Weights of a small GPT-style language model, trained from scratch on English Wikipedia: vocabulary 4096.
MLP neurons of a small language model. Each row is named by its layer, matrix (gate and up: input weights) and neuron, and shows model dimensions 128-255. Each number is 128 + 24 x the weight over its row's rms, rounded and kept within 0 to 255. Numbers have three digits each. A neuron's up and down rows have the sign that makes its largest values positive.
A block is one neuron, or neurons of one layer that tend to fire together. After each block is what it responds to, as a language model described it from the Wikipedia text at the highest values.

L6.gate618:176159155150123052113144115126140144139109153146122100123166112119109124087126106155166120163153126113155135176136152158104160100119118142120108141161124122157129136140114159124112145126097095118100124172113117113138164124137151097119121129120124096137135130171118152133141153175165162135121153166105121126120105133148137094120178112121114129101152144156139120133130113061127135094128
L6.up618:143086139111130072124130118142123140131130088115132113105139125107141137163098162096108125137100154104113130143141168116156136157150111126149156080118096131104134130155113147122119157115171149100116081135120141118069113124120119102161161123100150126142090160122145156099135144120178138132153181111127131126137122104060156142135131156130124192100115110163134096106142155101163174152103
Responds to: Fires on "The", "the", "This", "an" or "A" opening a new sentence or section, usually a definite noun phrase for an already-mentioned thing ("The hall", "The album", "The firm").

L4.gate295:130123181116135137118082123116104101124099148109142130103145145118148094136140152154146164154118083104132121115100064115127134109126089171127137043148144123140116119142128174118093129130156134154131136115160120152115123142108151114095135139138172114166176141133121101116116107134098132129160135130126161137124132121135144149140143103134083084129131128144155145119117129083124142133134
L4.up295:163130162115101153135081109135118108141130145101161111156163133138102092115119134140173139195100078126085107145122097143101110109115148137150118093151147185144117130149121158122141148154129147130098179119119142122105154139111106124103128125166179122127146169097111136128101102125161172154097146118121144130116159068132118164141141153108114136130154129119141150133107108131125151131081
L4.gate523:150100093101112174109083140123108124144154134116158155121175105160117162137144160138114123157084127133104142134085160120134116094130138081153133126135115117132152144173155171105138114172137119111143091097133155139114123092123187128142138136137113152128149110137094109164139140135132164118145055090154129084106106125129148108162104128102135108100119116134134136107078128152135165173133
L4.up523:113121175109131138184114101129128154158163138112116121143109156136167122115104147141145104119129090166112096152123127106124136088162101137118087109152169156082110113106161130135114117165135137113161128123103120169106097119151124120103169136160134097131127113144126124132084064110098144162101145153102079084100125109134129103092062110138105129121124134123149155133114151135157109153119
L4.gate581:172105108148120140148138124094114120131146164129135100128131121138097095122150129124078155133104111174116151104159111124130078101144173096117135084128137169102188144120150167099139116129155102142144128090122146112125092125120163160127175116132133094089155159096136140146169086170164150128167141137112131162146142089172122125129164158096123073133071083139108125128125123145157138106121
L4.up581:180183180136126140171138119121106099163103133169084147114163112118062114153128098096103101122100120130097124128111108128181122141116151129133143109122125091125171106104135098098148109135133129130139127166131150123186114124146134135127130146138062121142148163139103110187117106162121135130145125118131133126115149118165138142118136125142126126124139084112134145127110158141132125117126
L4.gate678:122146123131105097126086171111083148121109123108141102084207132137083153136161114145136118115170113141109152169100099141151126147129160141151145154151121130098111110138096117175145126161092137165150124137134137150141115129102163118116132111145147103120114109084096145116168133141193140069159086140127112130143107143125119149162096111125106156139163154102144176157112109138108105111125
L4.up678:160134117116156120169126120116074135126108108133107115099137144137132106167125117158149150142126126122129170150168117166171136179120140099159132103145123147111154131140170160153135122163140182127124119113088115139066139126136165138081105127116147063136099112129111119137157121104144146125119078085111126107135114135114123082134135146099166116138139163119125131123095170125091095137114
Responds to: Single-letter B or b token opening a word split into pieces, mostly common nouns or names like b|acteria, b|ourgeoisie, B|ourdieu; occasionally Cl.

L6.gate148:117135122140160095102134147124150098133148099144134141103109130107140136156134139102123128121152087067113128144122143153061197130166138090125131142136126103141138135132125112135135111175153119104135122136106136141106139137132176114105108085168165100110105108110108129133126124159162130104129126116087111113114148131115149125168129123122168099144084125129137151136102120168142102096148
L6.up148:126141142118128136064085107122145134101128132165181148157145168109137130132139134059102156109138164102132106111097124119107149124182160126180122145124153130105137097167136118163161125121114146079100091132162143138133132125131135093124144109163113135102154129133139133129123095134157137143169093137164117118109119136088121103125113128141145132094143128106121142121157131169161125123136
Responds to: Short capitalized first word-pieces of a proper name or title, often after a title, comma or "of", as in Bus(iness), Har(vard), Car(ter), Par(amara).

L3.gate0:180096133089191113132113138168096120146108119138134157147115155130109078144153147125121116121109117143143129154129147135107132166131100113112088132110107088162134146168120125095120130156127093154117116121162184113075138107179179151088127146139150097095121123172079107132106120156164117101127169107087102068134130121119081142122129109125122123147157158138139115163101118131115133108130
L3.up0:144097135104112155105117135133150137147132126144157113115101138125142157179130143091133117135142137101118134139107141137134112146144128110118128153100107128161121100145140098145117127109153112116107153119137133185097121149077132148126138095092158108134173167170141130157153144122147092135091098118079177118139141163098135118112119082087124158154106163113114123154153159128118152144122
L3.gate22:133131143105095156132108122139125134109192178116189168163168150114156129098138164130062154141113152123098140117083167144108148113124142125149135129149168183057150122106119076145117109153167130134123122138150165126124114099147121108131080096147119125186128141137153143131154098138126141106104114150106135122115098154093125084119118119111114109105128125129129116130125124156142129191083
L3.up22:140139137136123123130127102135178110173136144149169119143113153110100125105138147168089147145166089100105148155133117139110121112128148121159128155121144187100138104122133119107108135158141180093116092112133093112106103171175151140096143140133134134147112140153136139150149138101143186127129068161112117117100070143074088095152155134147155119150139115136103162126124135134132107152131
L3.gate51:205115140114126139150131145128168137100125137132125119094109136158141113142148162110143182137109136170136168107099120093113131138187134116131148114113139109162129086152141083097154102099127068104140126117125109115096112119108135086101119152122108163116120108186153115136131137102132139152081135166156131121129123080095106131112123143126136124099113094133117149151149122151128148117150
L3.up51:100155118160100088119117120147109133161146121118099126145105076100130131129132111135141147136106108123102110119114115149111168108154126095101128142151119132101124142122137120123154113098116140121123150117155116106123108090105172113142135110113149138124129116146131107135104112141116103155094043095173103084158126078154145108126118147098156152102111132127153157054102128147145120112135
L3.gate74:104131117142124125163093130178095111155132119157160114122083148129107112147143104102131130134121145137088111137132091142093118105171099114135130108156121111131109122155108107102126133118119127098166100150072125130138120138118103099098119140115175129113142152102132091170125066123142173149126138166081091159130146140155149124125111151146147177134150099136121134114104090141123155147086
L3.up74:111170139140120105181150160152080117099144104134156157145111120129121158104114125154126124161126059134110170125144116136127122115113160122106090098166137101116118137107154101102143135167117122118120129147133144117104131145132129095120156155099149127076123143089155112160119111125163181117108178143152129099107160117102105134104122136141129128135169110134107124110126147175150175155120
L3.gate108:168095131112108134126178149095134095108124102104140083092118095151123139132093107120126160127139120081115113114090095122135133138089091078126098155164146117110157099144118135163171173119125119161124119108197124101117137128151135145141142091149109110135102121126122112115138115139131161117161139150158112102086092113150094107115135123141120143171106096088158139148096151069091156155098
L3.up108:159061143134101156153159153139122152119143119119128161131152133139092109143084151154150114159133137121084145134108092178116113132097128045142107116118149130110172118135138107140098157161142112122116091166151148156090151127170127164136145112141135139117122093093159141125160135146145120121133130103135107136132108128140089122097146063131144134138130145148129138113143119101103133148109
L3.gate152:168134156130179111146121132123121168145130114109163139127121120121108128123117103094143162089130163138107130147091087130122195100142160135154084123169130143149152179109138141119126152172140112116167097132136149137085130157102124164082112149117148162106120132105154132123119130092157054151159128129134090114113103126139120120136120120092131119158135175113121136094101145131113164124098
L3.up152:148133072120123188078155130115110145153168119136167098129130169155105109121140104105160097158152108106096115116126140113138156135139122120087035103100159124158097147122126133151117153139118090099154142108156133140120132144160161123097140167119108107093141126116088100176094117102147126144120113100176116148129132184119122148133116125084115143165122155129096130118139109155143159119109
L3.gate185:145108134127124167115083138135155081140137138129123142143148154141120075175115128147133119149121129144122144138143147120112122123140145152126144126140105134192132072124149101119141133119128125144173141098093145088142128187122115084124133158124166141110097129152177089091103144118166124159133149110103063122130142114158122064151109113115131097147079158092153134135112135093111103119123
L3.up185:093121126113100109124116143126094063138153110121118135095133124151150153142131114142124101104129169093164143143164122158167142128161130144115152092125123144149122109078121131145117126128149141116138161093154106086150116104132137085125178157124112113085122127168121132129105097123153106147163105165119152106157116150149096125126146107171134162031140105142161184126185072161132104129153
L3.gate188:131152127176117138168118119155204119132126124138124143135121126140091135151125155141097108123102115144127116158133114151076095174143075134142135135109110093162093105149169154089150149174088122141119114113110166140122125181182136094072125126129101123115097070144144105113145133127118136115113145102115095106118100106124092196126093105110157148143111170097151128107111146153116126125127
L3.up188:150179131146160133152159096165161161142157145110150113142138152133124149144127144154097136163146111112153114177149107125091167155131102125159084150143165164161119150131114140097140136135100118150103103115137139150128100112134141128108130117118150081160135102134122126108124161147139157098152105094107067085134090141142109164140116116086134137104147140129148125145138155130127102147105
L3.gate215:109134166136119071158120127103124126144093083119089123074150110123132147133107104117085105134150142134177164092110156151067076166150093160129118149130139081128156098135119142142118143128103121141089129143107090117133141119185152146180101190144134163121154131116136159150144166111086169163124107113125093127127119126131121101103123157148142129122118134188143150126137129186121148134136
L3.up215:097115128108130116133162149116144105146115128094117151122146129132118117151115097117085147099141144112136091112142171190067118122126105149125137161143140118173117162134098143125141111157129126154108121100101122130120090127121136106135127183105129149115130162139167187155111085119081119167147132149099114135133113118099079074125064113120139116137094150160119132111128115142155142111125
L3.gate283:149156054102128118113136113158124142109143135124148087120118085122184129164100124119153138089126145099103110081091159125135101137157118084104147101149182154115177108147079144141129139126115087099116154135095129139145149126118139114110157130108117105141122124171103113150106133151082164127083097104109129130110143195139122099143158125125128143121125134102143141111130144131092086141127
L3.up283:129107161134128116110153135132132126144151097141120115122158141121129122122081116125143101102129153144129119200142131165104127134118144132116147147145108134156099088106097126156142105144128112146151132138098111102090157145115135109159120124141153135132134115113119089080085073097103134133094094172138110133122162069127129124050111132102142135093126137144139118165081078117123109139140
L3.gate384:106123105147131139182162128139166112128138138107084103097149125137093091152113097125123133136151151113156133118153095161116122140110152133091145161085131134110118103154130120121127102077120101136159115138121167164162159120075141143146151143149154119097149156159114126168131087162158164117157143143152095123148157105132097166139086070077151097152126154117116112149099150100126131117118
L3.up384:058094129139124137099145129140172160164096151101133103143166160160143113122119116153125166144147153121117167095178124099134128120136118156105134139140099128163113138125104125087141169111169116078118163122106149143119134110120150120120139116133127156163108165130118181129120119102176171105160118120112136124098117129108146096113122107163138123105100109087114143142096136135145121137158
L3.gate462:159117140136137105098082122170159117114122127143152137094118106154139141128129118121107109119142136130145120125107142143134086126102106104145132180123145091170119075164139143177109092134130107153161136110165110139093155143125112142140142114082165122110137136108115123104099147118132126133096131122162150122107153146148115120138137147102095122144104137134113172118134153121125170137105
L3.up462:120142180143109123094085117168124119149129139146111135148130127152116123124136101174103178125141136149142137157110147147102101131168112123083123158081121114119121126101125173120149123155124118112169157117164116119135129185099149121172132143128136157097119139097141096093069102159116100128124143134127106111130131112130110095098070139118141098153123111140106152120031147154120113104151
L3.gate478:162113131146142102189140121140127100102185125132089116095111112132067081184145086128124146144110125121152108133134099154122116152154148100110126120149161105117109148111121137078130138117147143116117128124126177115123118126162126076074137105145111126103118155208128165127164125078123142125156134073152099120134141142145125172121126140117152115127105140110156137151062100127089131144158
L3.up478:131115159145143111110112147149123136129131141118129109092125106157147120143109112145147133106119137109140109123160101170133149132156104109105185112157117128147155093141099174127137128191107088157089143172152119120139107155162167099094133141134088167098132155154168130122131127102103172118126148103157103107151157112112100149116126138152133122139089101133138116159103145124128113128122
L3.gate479:129127175167110150084089113146160152144155126115125143135127144118099125132141140138152105140103111125120161123103126103170124149134147157135131132156173136166132115105096096142173085116135132117122187137155135101094138143176126168170164097159161170085135147111149115126155100083151117135116135128085134148131146093122123111155156141123136141120178117117132130173103138117119145173140
L3.up479:141094167145128140124135135090125114143156167133137137109142161099134111067140115141111129150136156125092105114153111168127085129174094127136122148145167181153138106105132094121119130133130111133172126173101144097127109154145118140110172136089145104113130148119142045101130144084136133157090136160116132106148123158110157149123112153131072137152126109128159163141109187145146148144151
L3.gate516:138133096129098170119143090144097136157113161098125131096136143109099141147133122143159137079164132168183161119159111150081128138174080128161117152163136131108124152117133124093112142117107103115115144150163129145087104153129135114121117159150126148115115145152139085118092116158147130154105127140111173117176101151137162166151072138161149102128157128094084164112126163118119129092175
L3.up516:133120157094171142113106109156153129081147137125097151155114145147101114144138137106161102167128092132117125070088131163117133104157140125130101151144138161097143161094118143102109144111096119122118072156186119120094143097099105106143114104083150131121086136177140116140120150121134140135106094104152169127127145188135117142136100128122130153131098182129145133131132158116122142149186
L3.gate619:117130110120119137105137128135131153116147198100143135105133101097104138156136116133144151081135138169161121121145133103160134143135195144110108114125129115113139132160159130133128117125109155116099140150128126152124128136109138118136151114145101124119091125160160120116130088138132142121125124120117137132086149127096129140144134143178131084120127134102116104114174149095125125135147
L3.up619:115153110122133160100131149113127197093158160154108111121129101125126129115135106130164095112153112161118116119098129108107132125136120169170117126168170117119131156114153134107105165083098138177149140168111151165155102134116126109135184098128143123132156119133128155105167134170129180159113163139137148115138120153154125076171132078131158144104136095119071135123104126094123159157118
Responds to: First word-piece of a multi-token word, often a capitalized name or title start like Bar(on), Bar(celona), Ag(ency), cer(tain).

L4.gate100:124082156072099196154122092110126111135145161157132103150116142116123080126121092110140142142107092146144117120090116181148125150155118148096099145073133122156111158149119145121140110120121150143159103121097167133099143139176121148135081094149131158122116136125128139167119101139069117159143150157121117147114132121089118122113084131169082090110123118114136175155146062121129100120139
L4.up100:127157178091130139122100096136119136137173130136127137096119151109112095122100160130128117122158139145168117098145142138151129123195126116176081117140107123166110156141130136137135149118139108108119122125146121111152113145144127164126151120142134139135147105079159159119121149106176137097152179110098147111155104099114171101094099147121137166138118108198108087166112122114153165157147
L4.gate200:183122165115118146143072108140062091109146091134099122178065108137088102110131144101104096098152141080114124121135107128125103101125115123158122138142123142128166127110105099163104134102176143179162167139158144133078139138120138154077135103120141159135181133132102105132159129149121132086139109111120096128126142153112173138163106111050142123133169143079145140164128163103134088149134
L4.up200:121141122126108134099108164145110106091124083097112095168103138120152135129163140115106181116145094125140131120117147158125111144141144120179149131136098116107150115070146116180154153137122104155096121108159168131130142146086115144095136121106129122109114121156108127115090101129156144085147102165107144122093109100129192143126099113087144074138140128127124148139149139123108164100126
L4.gate360:160097113111107155097150105152164100127113126146136148150133133157153123108125160135112106127124137109122117167149126125138084147141170136181152110118093116095151070124098144114154125134130115127107134140136141101157105121095176147124136127117092114112146142079130135162086158130146100150133164121130186117155127071133134103105158117094112116122153143095156106121111145112100136171155
L4.up360:162105162150139101100099127129126153091109110137155130170136084131141129149165151134132076133147104142106163113108159117177112119189072101159149105078108082147119100130133130112108137106119158160111125138113110126090133146153141174131120139161154129109171123132088098108159120077151110134111141109145135074121092103130172142117148142152155125100142144193108139123117138133157143154100
L4.gate669:132125105120148137121139138152133129109124130134118130121112132120134126151125112118131159093109124053148105159158109158161131152117111126091073110167116131135125139113126092132130110077120114171106112137149078148107116103145084102140141148139166091147152095100137072137124136129130150144149147112111061100155145144151073134091121117151096129139116080123159122126136088096140114116073
L4.up669:147138134113123140139144121100191084137180134141165165144087119107135138161143132131085135132093094148129125144099175158115132163206159156166118147116118122117154156121142136159115147157151143101139127132106183105124098141150137073113153103119122099120117088073113122160166116136095158141183170137123128110148166131164082108104111142097170133112153124134086126148128135129132089164162
Responds to: Nouns naming a kind of creative work or undertaking, mainly film, series, book, song, project, often after a description such as a 1976 Indian Malayalam film.

L3.gate45:153133127150154078115146143108115149106140128123113144115095155124148110160125137149104067098085145128123092174130114166151117188170119160150102118154132118119167167170151119108129105150159102134176193130096153101149149142101133172135134161117108140113112158134114127163115129089098116161103174122087166124139144126116167142139153096127125119113108110143111127111135125135149097107118
L3.up45:158153137112121106157123164074145133143103135088128153127113111133142118141165148132122060164159099136109196148142066137176118152098123131098114102134124102118107148100129124135112106142103088119150167122112173166156095098110133164147115129141092133105117131119127138157160114164107099157150186171096157093124160176151167151125131144093112107131134170186084121095156108131137159107099
L3.gate59:156113115134086110126153159131154152084163140082127123116149114109147144132105102110123144122114144112097093109109115118112195115114126105139136148124134142169115114129081130132119096075117119112112138134147149112141096076104125137098147122161168096130121132163113170120155097135116165116124077122162148128115130108092121141122127153111092134169144155104119105101127105124134173177147
L3.up59:141115122138160132095132106114123090129126141153131088122145112113129115100126141138123120137121108113140118154162130140137114089106111120127140109133132153165137116147136119148154121141175136101137096144156117141143150122126082135108148107127138197099113118048130133211133092134152099127110141123144131169172116089137171097101137157166129116065107112156124082108151119139121121129073
L3.gate88:135165163129107107169153160118110096156138127097147140143127157143177135121130098097138141085127145120148115152099116112097103147152092120133163081138151090129153133138156108140111129144125122120090112114100123150137130096134167135129113103122135081128134128148126127173166116142063097170159131120125113152128122106133107134082101148141103159100094127146179145162109141112117130112137
L3.up88:131194134139122084115115164101100124165133139098118112184142126143198168134133130116129150160141141078083120113134125102103108097144115134123161135140113103137151137140120130155154156127159100150117097106154139131137153151091128153152099096135116115122132132121109141172203104151129171148103132143146135152161110126128153105115107116111145147054137133119179136141152147141128140101155
L3.gate117:162165122105128155155157151120102128115138118115114166133120137106095163149115141087126141129108117114192109121127084093162148160193143145167114154143138099116133161144131099146110156096141119112106125113146173149158122099123145151123137123157134163144126026120143105127142100158153123116100140115121082147130149109153129155114105124124134122115125113106116152071127108106135135174114
L3.up117:144149181122124122186151094124092128127141126128130154091138108099131152145162137093095136124170121120131142146128140138173091092141103132107107138129118155150144140108149096107130153110097120134146149148151153148134111049113106119133147145128171169144145096158106106134135092117128098120098149101123100122146123138113142114129121104152130125082161087146134119141129139129136120092090
L3.gate154:074165089163126105135115123160182116114119145129139113096102148121127137156137115095153112123127125072130126134154140097098125116123157132140154107139099103108148127166106115161155111118116162095126142101160141098114117146111179143085168135145129113175197142169092070127133084153156109156093081125171082101131174120104112124107147103147127093134139126142132146108143136160117141131103
L3.up154:108148129144118123112140125135119148133159115133149081142148154169144169121131145110094124122114168127129145143130155133104120133114136132150147108130146083132097098107087125157115164138093131094132141102160153143090134121127145137087111123124140096187177101111096058151107116166107097172140081175188106135152159096112133109139100103140117100139147128118138167049085112133143137128117
L3.gate200:118123125152134116143098150151128106149140116160092138109161174133125137139113126117113139087126110127143135116075152164183148100164131100147133132112126088124153106121152103143160108131159139176086118120075118126113099118127101171114142116139159115156143103169126135132155136120124070113142131148113113154117147106146095120120142152127099139124098119105136118132133137075137131132150
L3.up200:137150153136092106114146104127125097172139153167096149114178110115130120147127138113094081098146148086159115124132095137148111145175112105158078094138084102188153149120149117114136097157143135125148133098145090176105164137120130156136169088083154140086123115105133120130130143097134116114157151112095151123152145129126144137118121162140137132124114138164093141136094139129128152104148
L3.gate228:154135160114117134127108120069133125147132148117103158138122147097121127126162128072152144117150162111146125132153152127099156118120088112127146137132093117128110127158076154131088152132108166117110137126151134120106116147118102142108157091152127137118103112143094141159109121133141106183123182110093107116132162132094101102128127119122151136134040121134124128126170114089142156084154
L3.up228:103141182162109108117141109134185138135126108079138112134151130098103119145158134106158128133127147120128128133130152129073160094105124140139116154114130118141138103141078098129129132138116134125129106112132118104107149160120118124120142132133166107115103116097108124154169115132147181142156142068091138144153120122117152125103125137145159147086109131103161086117113092088127105138119
L3.gate233:145131140119135107143135142102103108152146164103139143133130149085121141150115090127099114129114124127154103105134126098146125134150158095182049145168110119098119133123090097133126085144133161099137140119173145132146126105114142145142108110192101117152172086130171092121120135131091146108096131132116080119061133116132114098110144144131114123095104108120134149100144123090111108113127
L3.up233:158141170109144115112150069111116174134178154138167150132150132095142116157099145097135110137132134119137141159139096129135160120104098117130117131113162108174129144103118156110125098159093142088131111113121126146121091134132089155116119116149130135071098103161180110147145133110126138073126128120177126127065137154133130118143148127119170146109090100142094107106138180114121157085154
L3.gate243:097135118196127144133156116111144103120140188097124131142164129100096152145087126134118152151136133117109150154156119158113128165159125157172152138134106109093139124142177081128120151104121148089120132115152153166084127147098135121143091168113138154104130111133110127134108126114127159103149172164095137143146131145121126132136143140123157109104144130171090137109162116095130101137116
L3.up243:173148120123117159151170146121162090117133103103093120098091100165142137147117136108114175112163151107101123136198101146129133146075092106124133128094125098115113125149157140136096144110097093130122161147163105130152118155125145138124128132125145169121115101098135119119142085139140136122117104162127104138135106083132132191123093142160154158107124069144072129137116115146133085120132
L3.gate324:098130165159140096090112092160123088101125149150102153129119097149092142087139117112146134128120149104110159145109157118151109114110101123136107180156115157120149118197095131147133148120138146158136150140126162131125165141145168153144103117093150143110157115143118150102106143128110111146162108171103140097121108178095144161145155088101118142099155160158109075090137128116152111118123
L3.up324:151139133102133147096129142096127151118127108163117086152160166123113126130134195147137129111159154132143158089096127126141142125146193112151100147116166118129122122137164150114150131148142144066142129087089127152085180141132121108142107093121104113103114101082093163136089121096158171126129197139100124126118113121147165111157134109138156152133091136104130144070106130158118119119102
L3.gate346:120108113164124157124180128113129117122127149120107136130121110128106171145107146095121107113105118147212118152114108141117125119105132117153096129156166089117152115119138116140169112136089132121132107102160103113162101157127158121081159153135125121131110104133149157104110128095122143119138125180108114153145126099101107165139185121175138117139133107102109105136127154182113120121176
L3.up346:125135145092155184142157156171101163133151148164123093126189101143115135136143135154126115132159159090103107138131111138159140122121171101162118155091115119113114095123127147140125112133138124138110147137155114135136188123061093088114131135132110112113115141104104129125136126107100131128128127144128140129160139123152094129132141143140142159111173124154178105150141116115152152140123
L3.gate438:128128128122157115095152144115124145107143070165136148147111091166137117103145103123178117109116161099076130123143110158137123131132149130158136133130063152111149142085134102105116137130147127109132134169116151150121167141121101129168123160093177123139146121139143149135147135128161136116109121125116119108142187112105168075121151123114106110130156137142140105145156154115165116131137
L3.up438:186175092125180158106096139167158113129162159152122120116137119135132136134096170056123101132177111160131115142101162131121154134103125127109106126101119150126125109095102114121121130150129173095123144189119128156180132112143107144128120144121160116097150158148122120098125122100113155168115118161149102141112121141145145132171147088133146069096124114146137142134143138112128107131176
L3.gate453:116130094112133149104142112130068126121136149092159092131147134114112105147161145141151141111153133125155113106143130144127162106117110123134096177161131118136132102120146094103111115117124078129087145122148110154095112155101107149117131103098104106144129112125176101152121134145110168136129117179138111131135099190127157138132150115133147121137136152130166081121142101112088102095129
L3.up453:102132127117161142107138099149082166086167135142123106104139114115133143104133128141103163110150126122109136085150103111127081151130142127156176132121127137088191093136107119108123128148138077165132126131141117120092129113104161134103120079110142101132140094142110129148136149110143166131096110153122114140132130108112136107182117110132073090135126115106135163174134095146120152163188
L3.gate497:074138157150161137147091128169116126070146158130119132136103166157110135150143082118072138114158163149140152079132158114093107136121133147155111124163133140156146102112165102097136105131133120109124132113124112136146161096112081134108127094148149139106176107101141136126152119091166107126126080124136147070118160141105171167120127140121093093099157135139150142116145134122115120107116
L3.up497:108150143121108147160102155131137147102104154140162142138122125155127133095098160165163139108111117141094128097142088161123101169132116130142096105111116122108134129147136120118109120166171159100141161119128142110131161109144104157077119116144150155143129105104141118120131102133096151115139123153191138105118171098104146115169083118128092100110170118099184119096117110097148146109129
L3.gate670:156118125147126131135130124104098130149155146157128138133167133141140102161096116076116138159159111129117142162100110124119123150108076124131091090109113092134123177157133121144097092096095119079142118120142092090131084100107116131105129138102137122127108127150132083153132151080099110133091114144131126163132117106094153089119110139145064113139103091102124161118082120100114135132113
L3.up670:156102156163126152129110091137094121068162104153115111110132173129162151126108160126112152083150164127135131117098191115135117167140123130142100146141087134112112171084104135126115120116157171177146151126144112132113119145180138146124123137134157136130124120117098125115154093157142116144113101110088117117144171129127115123137156139131109080138168117105113139121101130118153148122071
L3.gate683:170135147106117123152188172166135165130129114154129098132141165155157131114147156121112111113120132095169113172126154103114127122128103105155106141135102103118154119105121097120106093129128115138119143177151156147165133114144138143100127110138163110094131141104113117119087100110130162153075086157116118124148116140114148153125126143133133171127196106110191094119154097152097124146124
L3.up683:089155130083147163113182115119132136150151135135119123188130140135119134118125143127128124143081093113104095125126161095115100162124165087172099111166106063126143126114088097159113110115119118117116176171144154106117111139128123162099111106148161162161123133127142110090106143145109120111129103159118119141145131106103155125130093147096117115110158129084166109074131110154117135084101
Responds to: The word "film" in film descriptions ("1961 British comedy film"), plus "The" and similar first words opening titles and proper names, e.g. "After The Big One", "Canadian Football".